From a checkpoint of a small transformer trained on Wikipedia.
Size: 13 layers, width 384, 6 heads of 64, MLP 1920 tanh GELU, vocabulary 8192, 30.1M parameters.
MLP neurons of a small language model. Each row is named by its layer, matrix (up: input weights) and neuron, and shows model dimensions 128-255. Each number is 500 + 25 x the weight over its row's rms, rounded and kept within 0 to 999. Numbers have three digits each.
A block is one neuron, or neurons of one layer that tend to fire together. After each block is what it responds to, as a language model described it from the Wikipedia text at the highest values.

L2.up600:507491515530480462561464499521531481480510477491516492491475444520439476521492483521514468510477502469512485481517501476489531483461500550498455457495484523533513515544502506517488480477476534484438474512490495494501521503544512549526522501530478493524485506510475501460520476516502529472525459517530489484515509500529508451529541509527463518511517470539455445509495477497498522519489
Mid-word subword fragments. Short middle pieces of words split into several tokens, as in des-tr-uctive, Re-ver-end, inter-ro-gation, and in names like Ser-ran-o; also CJK byte pieces.

L2.up1879:471485485518484493488476486518471455484463500499504470471470550478545520506489502525482487533517483478478484491485515512514480518499482492510514478475504490482494509507503508478476479520560507494527423510509515527499487485516518457452474525483502509532443437518515506495497479539502520545521501500521503525505496518510503501499460493518551486542518448482501475491487471485468496504483
Mid-word subword fragments. Middle subword pieces inside multi-token words, often after prefixes like dis-, en-, cons-, e.g. Elis-ab-eth, dis-ap-proval, en-ab-ling, cons-ent.

L6.up132:461530516488510508496507554517473496483518505497470521538468485490492507498540531471455485469513505525494545485420498477519491489487483503519452494492480479458490501512486522524526511485442470530475486528481479520529494442526467534516513501489501507524495530530481506496490427502482437529487505502480515470495479514451490514527547481505465501508539476505546449460468552476512520516483
L6.up887:478448486472469486510480529517501500498531539440501510510515514484531470512526511497445478510492475486478520469502449517465509555518530538478497519496483485526492540542506515423544539473447489531484453538530535503512497511501522478492514483506487472534478525487488536494516460549520464471496529512488505538472494504542499505514557457550487519508465449514480497534495471516523506496514
L6.up1144:457467458513500455500455493519502588523546529473485525530503500485538494493521481529467455504480475535527469517502527546502518472563542473543476499452558507470502480536528496535580467505493532518477469510463513492472491488468467506459529468506467533538474536503549509503519479472488486507490535503518495519464478528466482492499464487522493523538517488493479475532460484475466527490473
L6.up1657:468479474513531514499486534499471495498540494497517505505490461528516501501496504520525448473516535498521527467535549491497498534499502499542507510497514449490502525515557531496465479505450483484441520458486501504485523472477510532468511511485505501563475508498520513466482486470507464461476505471477477504493449499489481467512466507547495468515527554501497478497508523474575506570469
Speech and opinion verbs. Verbs that introduce reported speech or opinion, plus a following "that", usually the verb's last token after a named speaker: said, stated, insist-ed, noting that.

L4.up120:531515498552487555527483469504506519518493481515519511513536471521496515472521501493536503525480565528471493500506494520511477524486512496500509514547478492495513533498540514470480498505472477493486464501510518494497486448475501530487519504548487487481504480479482517476492527519498487524475567473511460466498508532471493519498506473505512484486467513499474493488502529489469474451512
L4.up137:524486496500475582451517494447493512447480437504487520494475506531462525491469518485473471476513547517536521469510536500493497497503499476451490492517508509511477497469500502484472503483504554499521515486545508512506510501511511522431477486540433524525525509529522512460515504517480510490475525498500498500501524503474502516520486498486507518513497512504517473473515531468483506516510
L4.up335:545471503510490470483520466489494519473518514467512543497511484475528473497472487505519511496500500533491460491501461507509527487521487504523491436499475516495490454460482508510503492516492529488570533485520509472480471525529521497469491537535478469508519538512620465501542513521539498480504510459495531514521449474517530505500479494507521528489513466532491406474505490464481477444477
L4.up499:492481486520476488500473520546497471529496523513448488520492491473459501468487527492508508450523483487553490520510476497494478517482515506530504496470530542481486520521491507501466537459488495490517505464484468475525448525485465479506548518500483504447529511488482503515535502490501468531507493480521494497496543494473449481491527481496503516480476527536485491504492483523501481485459
L4.up502:514502501484490498557474502479510485504547505478488531507482513518518529503496529446506513506519497439539489462519507505493490490529517540508487449465468516477525531496470495491542500501488490478515502461458530524517490508482467484497493475487464524495485486515543467496500512485493454527499492488511483535519488516492500501514508470498579500529534484485497522542525515516481520522443
L4.up520:494480520494473510500494543521500489521471473541468496500494504489499492518483494534460487535497534490541505480512540458496471521520500496505502518483501521507516506514467482477489493501536517479486462456550490445521469491486489484524484467459498509466494493543548509483442513526517532494513511503445458469493549481479533554505489477438489473502520477502513459496482495515515498538536
L4.up610:517533502466464508486467497477496506516532526538524498534474478446493492546502469509514474483478457442524492495483477476520468504505536471514557474488524526495504504495506460509499523498499530501494532515521488453528443513526489511493524517471486486492525429490539467485537514504461483536514458482471506449489462526529516536460520514488512535510494489534522488448491474500518524454462
L4.up929:460529506494492521494468501471570520507528493527467497482496549446501452491493489486461489514500477473478535533502463489452493493488463451541486487494504505515495488590500521524517511536517493506518469518499518479476503531493561508481494493507492520536505558503499505482499514483515520511499507534485526489495523473518484532494528510515504479462521451481512543525483505518486491539515
L4.up1003:496490475486532463509536495526517504537470501531503504480523467475485494453530490477512530486509485505507532463515480483494535470522529504507522475493480496499462455521510516505538523510555531470456500490475490469506470522510525494512477493478514469552423479517470506515481511504528511502536508495492485463472524500523525515536454495475515508534510516537529486513525534517450481493533
L4.up1093:534490532522521485524472481479487515520515510442496511507498449466475490500468484467462504472532486522506449457459466502524505529543486532499512498496508509499498495509442531524502484461578463548490486475488478534559497489519486526487482477532503474540490520486546508469513509488499483527517551504483474505507527468441512554516523477505499474484526542510530499478525550535521486471457
L4.up1130:471531505484465492526458491477527483486504454512510485493468467571489518504497484541495470501495505510538515519509540545496562485564497516454525509497503501510468522487501536507516497530482528527472512526476523510485466479461466484495489501488499521522495512491507495512509503520486553489497480492500470542480524515533498493485515526542495492534488485514517471475497498502511506504452
L4.up1269:494507504491500467476504519521468469506496487494491507484533462549488480504480511513534472539506452532522525498470553525478498526535492485524517500514442490504481445461489510508488494475538513469471533479513492491486478539516498502486510532506478450528492507482515516489505522488511531470477500509573508501515507499474514461508480478527559502532567482567534486523498487491494495536517
L4.up1342:516488518469525521525479487484521547522470501522495546525517528510470456490480506500517484489504455493508520495496517483515513492479473457501515491536483488483505458489527518489474498483526489489533505504497507476547547540477493509493476490514476507484493526498500528511462548494524504467476498476503488483487504468497450532499527491509514506497540530454536502543551523521547513542501
L4.up1392:522477456514455530497515539477492501488482493462495513485508496525526529526512507504512504527504504490473525516488509511489536508507515483480469435525457510453512457494505528488476465493478522479505495505490478509528487537534467508460478511466495477483528484514488510509472511492477531472514508466510455529529498459496497461509519485491490509488504484493525435527513502496464517503503
L4.up1462:495564505518469454491469511478548494498495484562526533478463534502473447507466491467504466515489526495508496456480504491465494524533422515503531489510441468523514490504483493498506513466535540486473512506489491522479532466536501558507520494532489482501473462484547508499525448522499485463500435503551464512499516496498503491538511491473526514496520528519518522461521490519516520543525
L4.up1904:452490497500471502524466519519523522530499511495553503493520482520464514461484542483454538507518494464517503508453536458474498472552489488455495473489442509497482500506507470523520500514514497460458489515502517485509498508503531475467483500476541472522485509521488503433511525465550534520513511445481507519485478520477563524526524520499507517498544493514475494477510515521511499509490
Mid-word subword fragments. Short word-piece tokens inside a word split into several pieces, usually right after a prefix such as de, dis, ad, cons, as in de|b|t, dis|tor|ted, ab|dic|ated; also table-cell pipes after Party.

L4.up74:475492520511479462535464506486500520519499514551544478493490523478509505528506463510468484489502462505576440487518481492518477550536554495464504551482541518490512482504446483514436493528560499479500459505481523479465481496508488520434508494539514564549510470463518472487513542473483516467515493473470483485511493473493495531503518509503528497469522505517522559514503440490507518516513
L4.up152:481509521505466509474533477497496517522539532456510535501516534526520493497519535496507468542485519488505523461483515513481468480511551542509444504471527527501452499488510527507520511523458518544483478530522498454507526535512522509483523520505488506508515538509509439512562492495534508535477519507511509457505533509480467515511465500506510499469509512508505531481519541508498482446509
L4.up280:513521485529483498525497521517527519501505494525512522532499478469520494474522488475542411503539486504501501511504510471522503528559465481495528478488493491498519495497496495521473452552462488537521474483464487493488491499514528523489503486444437511559534483517494456464540522497534523474503474529496528499468559530497480483508486523518504526517495533511507472505488459478490510504521
L4.up460:512483458505490514477477483497547503469488466504503507503489495523506530467461505493538474511500486481513525495530517479531485474502504495461507475486498494459495487552479477489485499495509486472477515505473518509499500493517503509482488516523523525540487554525535501501506532511515508528501529474475509501496532498472519524488517463480495507495512528498530541460542496523502551487435
L4.up479:463486452499491450471474492529489500499500459497521496514536512524539531436479455470504487491490459510473471481463513483516506529483491510469536528489474569467508505512542524478515486540498485495515488493464486503503492510509521486499469500458458487524554512514483521477523501502567518537535535506537509464497503494473513520500496511456495496505517501505488478498486473475477492512498
L4.up493:510455503493479500498448518535553519490517517503520492507497502515456506487505510547494495470523458521521456514473491471528463510502489476508514511509513482489503535509470493496530478556477480525488505451541487528481464483477512514491495479544492509529497491527482513503550460467561520466478526472534542503512503492483516531512537552511560478482527520485490485508459510503506518484503
L4.up590:438546493513504509479475543503481534505440468499544505491490443525487490515546470470523459481503503467469530484493503503524496479504454479484515482475496516532488490511504518492494520495522518488509470515483511523493498499500491521521460486509502527520476472497529495490518456542444523491510539481485509510455502504495466558468484532483500545484479503515476493528516504538498475512460
L4.up892:584537503502512499551502517507533517511492521529535489489491505531513498495495486432537425472501491486521545526549517514474473468489508462506525513504502529530536504521480526540489500459528504483496501487480485497492495480501492482498451503497516486514480497490586529511510504542493534499509531447493520484480482474467498532495499525548495455484476471514538483462481481496469466522492
L4.up1081:525489501487517460502462512532490484487521532508476474515485498529520515569471522502518478492436523461492488540481467536544486505519497554487499457500513533477504504525507510486533505497495476507466519458515496473484462534495502533479498507496564487478523499494544477489508492508514587508491520479489521478497504512494499495484515489490482539554506519496502498494500501524495496546461
L4.up1232:520528504500504482471491521447486487463493528460524510479522476509517509500516506530510464501522499473498521503502530506481483521471501497486485523507509476478444498529495545506523533517509503481487504546488521520504520519475507488492493500484459471454511504495477521491490510417540520523485554517505534446503471514503509492521529488494511502489501590489494493482509480499508483504449
L4.up1299:501427484532508482494547478453525496490504521545543545478514490520485463449566496496490508549477501482505467500442476514527508511483523531479557518487507506467519516484485519506481490487517502544518508522499476465480445491553488502464526492535466481553469482493500507516485481513477514494530541484514459497521455492493544474547489517528503552480511477497481481495482471483519524526496
L4.up1422:500470506502493481528495493501512475489516475476478501520508467508543476487499504541494504518470480461488459511498468487539485515504518467517499475482483503537517508501472500511506495530481543491546510499495520498489471477528534423466539495500488500478482529486512453514502525503494487502495498504517517445523522468558494484489511521506493489507492529476506511490465489534539523489466
L4.up1427:502513534493473479468478455483522510491508507491526547505493539544496497481516508535490484472509521457543494496494482469520483505525503470472484452516505516472515513513485504516460493505506516470494470486502523540494477472519484493503496483463524505524512502500526409534498472464471490490490474441540472488492458488516474470478515541501500505526513532534514472491472558500493516462523
L4.up1465:566496464500501497500489486473488486501492516519503480479437486476466508503488487507510418505486507447533466510462529493490527512540510488511463533454530551488486524492514499483526504486477521464486481488470558472488521501508522506480492473529486463480522477499572473508512515539482533494485512460493489470498496532472488494503506502506502488535513634528522499510478481496494483513504
L4.up1641:514490524472456536495511491478494566488461492492461507482479529497488496509507522454477469497514482502547542514461497508532485501492539497514518488469489499498515500515511507486504493487484494472479489521518494468542458476506505506500476503484464502496505551519503477513514511531469498491498477524511521516498499487481512474507474523496533478539498507542502488485487488465493486541510
L4.up1682:491474468530480494486496538512509530471553484523517509469518504455506470448509525508453503497449494523469511524496542511489498538538506517457556539502529533498544481507511508480498486524482536539526500499512517493513471432485491498488460470458515495520474491467483516499505467479532494489532498465497477491496503494491509505506480500512532480505531483492513519550489514506467461462537
Mid-name fragments and quote openers. Middle fragments of split proper names (Elis-ab-eth, Z-ach, Mac-D-onald, Bes-s-brook), plus the opening quote or line break after "said:" or "wrote:" introducing a quotation.

L6.up1049:493479502525494522462480499477509516513500491465538506541504508484509530477506470496506487509489471486480458449447518490514502484505511491499500527521454483517449487499497561503468515510520502484526457483517521496508512506495472536487508529446452479495479513516530532524482471507527502533496535506534518457437507493440487479544490489507541497493513504552537525486504463532473474526528
L6.up1281:479468513477474506488503511514503525461497476453503532522501531497512501528501510520477473485550511487517503488499525482467483476509474475496491506494445471512454524480480522510498481547497455505496469507496510534487520534497502509459464522428497474490493527508481518515505477500561520516523550496477535494548518496479467540506487478519469557500503478499469506458467524523472485533476
L6.up1681:489470528477513496469479555499524523530493480483498506491477464524493480481515552515517491489495458511485500457448508487494513492551531504503537484509504486496503497497469512463496467510524471533458505428444524505493495504491450489476529493467502513504437501454506535554480488513578531473528511493543519527520479495501483524495502481521543510551484506521530502524454502461528505520568
L6.up1689:487506502541484469506463482473501505498486534486534505549461526468458534548493494518490497481504532542537515509443485523480486491514480517499496521449508481524484541547490533551492512475537477468528474506505487490475522535515526490517470520440506507530490529511532496507529502498494516487462489497523497495512476489481484527491476481503455508453488482492506503467507478479568489495502
Mid-word fragments. Word-internal pieces in the middle of a word split into several tokens, e.g. Ety-mology, en-han-cing, ex-ca-vated, plus the slash in and/or.